From a checkpoint of a small transformer trained on Wikipedia: 4 heads of 64, untied embeddings.
MLP neurons of a small language model. Each row is named by its layer, matrix (gate and up: input weights; down: output weights) and neuron, and shows model dimensions 160-223. Each number is 50 + 15 x the weight over its row's rms, rounded and kept within 0 to 99. A neuron's up and down rows have the sign that makes its largest values positive.
After each neuron's rows, "fires after" lists the tokens most often just before its 100 highest values on Wikipedia text that the model never trained on; "fires in" lists the words (lower case) most often at its 100 highest values on Wikipedia text that the model never trained on.

L4.gate461:17 42 47 46 74 39 35 48 50 86 74 43 47 54 53 59 56 66 70 63 36 55 62 49 53 51 46 58 67 52 63 57 58 44 75 54 61 91 39 49 57 47 73 27 31 69 49 81 47 50 73 25 28 29 42 53 32 67 29 09 39 59 37 39
L4.up461:44 82 57 46 61 51 41 51 44 68 20 55 56 40 59 39 67 29 32 37 43 53 64 51 69 73 29 86 56 53 54 50 63 66 47 45 49 46 57 25 58 38 71 47 00 71 60 52 58 67 48 21 51 39 44 60 54 50 47 24 48 55 28 36
L4.down461:62 88 43 54 63 32 58 45 29 47 38 40 61 25 36 38 81 51 34 53 49 43 90 49 67 81 45 58 44 27 44 38 65 25 39 48 27 43 69 26 58 29 59 62 11 47 47 39 40 63 47 21 55 62 39 39 67 64 74 29 41 72 44 33
fires after: " "
fires in: "9", "8", "80", "7"

L8.gate21:42 43 79 48 58 53 61 60 34 24 56 41 58 43 56 50 52 42 63 35 54 44 43 71 45 65 29 74 50 55 65 49 46 53 47 43 50 56 39 49 47 50 13 52 43 49 50 43 55 50 41 59 61 65 45 50 53 39 86 32 71 59 33 36
L8.up21:77 62 66 52 48 30 68 39 40 47 18 33 63 47 69 42 25 29 25 61 43 43 56 50 23 57 66 56 68 66 68 58 29 64 47 54 71 16 81 28 78 58 47 62 52 66 51 50 25 48 56 49 43 64 62 19 42 31 79 36 87 43 25 57
L8.down21:72 38 51 38 39 35 77 46 59 49 43 10 71 49 58 59 62 63 18 40 62 38 57 60 54 43 35 47 27 35 72 69 56 67 67 31 55 40 66 32 54 64 50 64 56 56 46 35 35 40 38 48 58 60 38 34 63 38 57 39 54 59 31 63
fires after: " in", " on", " ", "In", "On"
fires in: "june", "january", "september", "december", "april", "november"

L5.gate509:57 40 28 46 85 54 30 45 81 43 32 47 26 58 50 53 47 50 49 41 30 33 58 35 27 54 65 43 34 66 59 61 43 49 26 61 52 43 68 66 52 43 68 49 17 60 52 53 35 36 33 59 60 74 47 39 77 50 65 73 45 70 65 48
L5.up509:58 63 70 29 31 69 52 57 37 38 64 63 58 40 51 33 59 77 58 39 36 54 43 45 50 62 73 54 68 51 40 64 45 45 51 52 58 37 34 53 48 76 38 37 91 32 70 61 50 86 64 59 48 29 13 42 65 36 19 47 47 27 63 43
L5.down509:66 40 17 57 77 36 56 64 68 33 41 50 32 50 71 75 74 56 28 24 57 37 63 47 64 32 60 43 31 68 67 44 43 59 29 44 29 45 51 51 57 21 33 49 16 48 61 60 58 25 40 49 46 70 49 26 52 58 58 53 59 72 40 44
fires after: ",", " was", " of", " as", "),"
fires in: "a", "in"

L9.gate7:40 30 26 83 27 33 74 50 40 45 45 79 51 53 51 41 61 46 64 58 38 43 50 56 58 53 40 61 64 48 63 66 60 44 65 72 51 67 35 49 57 43 55 32 56 58 66 59 33 52 95 63 29 42 18 32 51 35 45 38 44 78 44 51
L9.up7:40 55 51 49 19 44 67 49 85 27 14 70 53 41 32 46 52 53 45 39 24 50 69 25 60 68 34 57 72 69 28 45 68 59 51 46 59 71 52 54 49 38 56 48 53 64 48 45 56 33 68 53 48 58 65 33 71 48 72 58 47 46 46 65
L9.down7:55 50 37 55 68 57 31 56 65 30 48 42 23 33 63 34 45 38 54 39 75 36 31 58 50 49 43 49 51 50 36 35 46 29 36 53 60 46 41 57 41 39 79 69 55 60 36 33 46 46 82 18 67 61 26 78 70 51 87 47 56 22 44 48
fires after: " in", "In", "2", " In", "8", " on"
fires in: "july", "june", "april", "september", "october", "january"

L4.gate126:36 44 67 46 51 56 37 59 35 50 61 48 69 61 36 51 51 36 74 26 58 75 36 72 59 43 53 47 62 73 35 75 69 35 89 59 67 62 38 57 21 64 43 61 53 37 42 60 63 20 64 53 59 55 16 38 33 39 48 70 43 74 27 59
L4.up126:68 52 64 50 69 58 31 65 26 40 66 45 52 49 53 54 32 41 80 41 76 59 24 48 61 39 32 57 44 50 34 40 78 39 66 77 67 75 41 59 21 42 55 62 61 41 43 41 54 30 48 32 62 71 18 48 64 43 46 80 51 66 43 59
L4.down126:74 57 55 45 58 51 53 45 39 52 56 58 32 71 73 42 46 65 56 63 77 30 18 26 65 43 31 67 32 28 53 31 77 00 34 51 46 58 56 64 30 35 72 46 56 61 37 14 53 47 36 46 57 65 70 68 77 59 48 70 49 37 62 44
fires after: ".", " ", "-"
fires in: "the", "whose"

L9.gate39:72 50 51 44 47 52 95 47 21 15 68 65 60 62 68 36 50 55 62 37 54 42 30 56 73 69 46 62 46 39 48 69 78 61 53 25 33 40 55 55 54 56 42 52 36 48 61 69 73 42 59 53 68 57 02 32 42 35 29 65 64 45 62 20
L9.up39:81 50 20 74 67 54 52 52 48 31 38 39 41 50 57 29 50 34 51 49 46 30 53 46 42 60 64 47 50 46 47 34 34 44 43 53 26 08 54 30 61 50 28 51 52 29 66 43 39 61 45 55 68 59 42 50 44 17 57 44 50 30 38 59
L9.down39:35 49 40 61 65 79 59 59 40 58 52 42 37 31 44 64 56 62 48 42 65 51 76 55 35 40 26 49 32 43 69 27 40 32 31 53 40 31 73 46 56 76 69 60 51 65 46 33 48 38 52 30 59 62 72 45 44 34 49 34 53 52 44 72
fires after: " ", ",", " was"
fires in: "a", "0", "1", "2", "3"

L4.gate212:55 35 52 32 61 40 29 35 35 70 67 67 35 55 43 43 53 64 35 48 50 62 54 44 42 38 40 70 47 63 78 54 72 56 81 58 77 96 55 37 06 55 56 26 36 37 61 52 51 63 59 12 61 26 25 64 53 58 38 49 42 63 35 59
L4.up212:57 33 16 60 43 54 65 31 33 58 40 76 36 53 69 33 47 43 51 81 36 61 51 75 52 54 26 53 51 35 45 34 61 44 77 51 52 34 72 44 53 35 74 41 46 57 73 60 45 61 65 25 61 64 37 56 86 48 46 28 48 64 23 38
L4.down212:51 59 55 67 46 63 71 26 28 32 44 57 36 52 41 27 44 53 58 57 50 34 77 75 58 59 53 15 51 25 42 19 61 30 43 57 45 35 48 26 51 37 68 54 28 59 58 64 56 38 45 44 49 71 46 48 58 46 50 30 50 61 58 32
fires after: " ", ".", "1"
fires in: "9", "2019", "95"

L9.gate474:61 36 29 64 82 59 73 54 48 50 61 42 14 24 49 43 36 43 72 65 53 37 50 43 52 55 62 54 35 70 50 37 68 63 44 63 61 70 61 72 71 52 35 59 56 66 40 51 54 48 33 75 40 64 37 63 62 64 88 58 43 48 44 37
L9.up474:35 30 88 55 52 55 57 62 57 63 67 49 47 37 65 27 51 68 55 72 36 34 46 72 55 20 36 63 45 35 54 62 61 44 57 73 49 54 72 49 57 40 42 63 48 41 28 56 44 33 36 48 61 39 33 48 79 68 51 71 39 79 54 71
L9.down474:53 50 54 28 53 66 63 46 32 47 36 44 36 58 53 69 73 44 49 53 51 37 50 66 51 39 66 70 99 37 52 51 52 49 38 43 63 42 33 42 70 47 48 67 34 54 31 34 63 27 29 53 75 50 45 68 48 65 48 59 49 35 70 49
fires after: " it", " was", " It", " is", " to"
fires in: "the", "is", "be", "become", "are"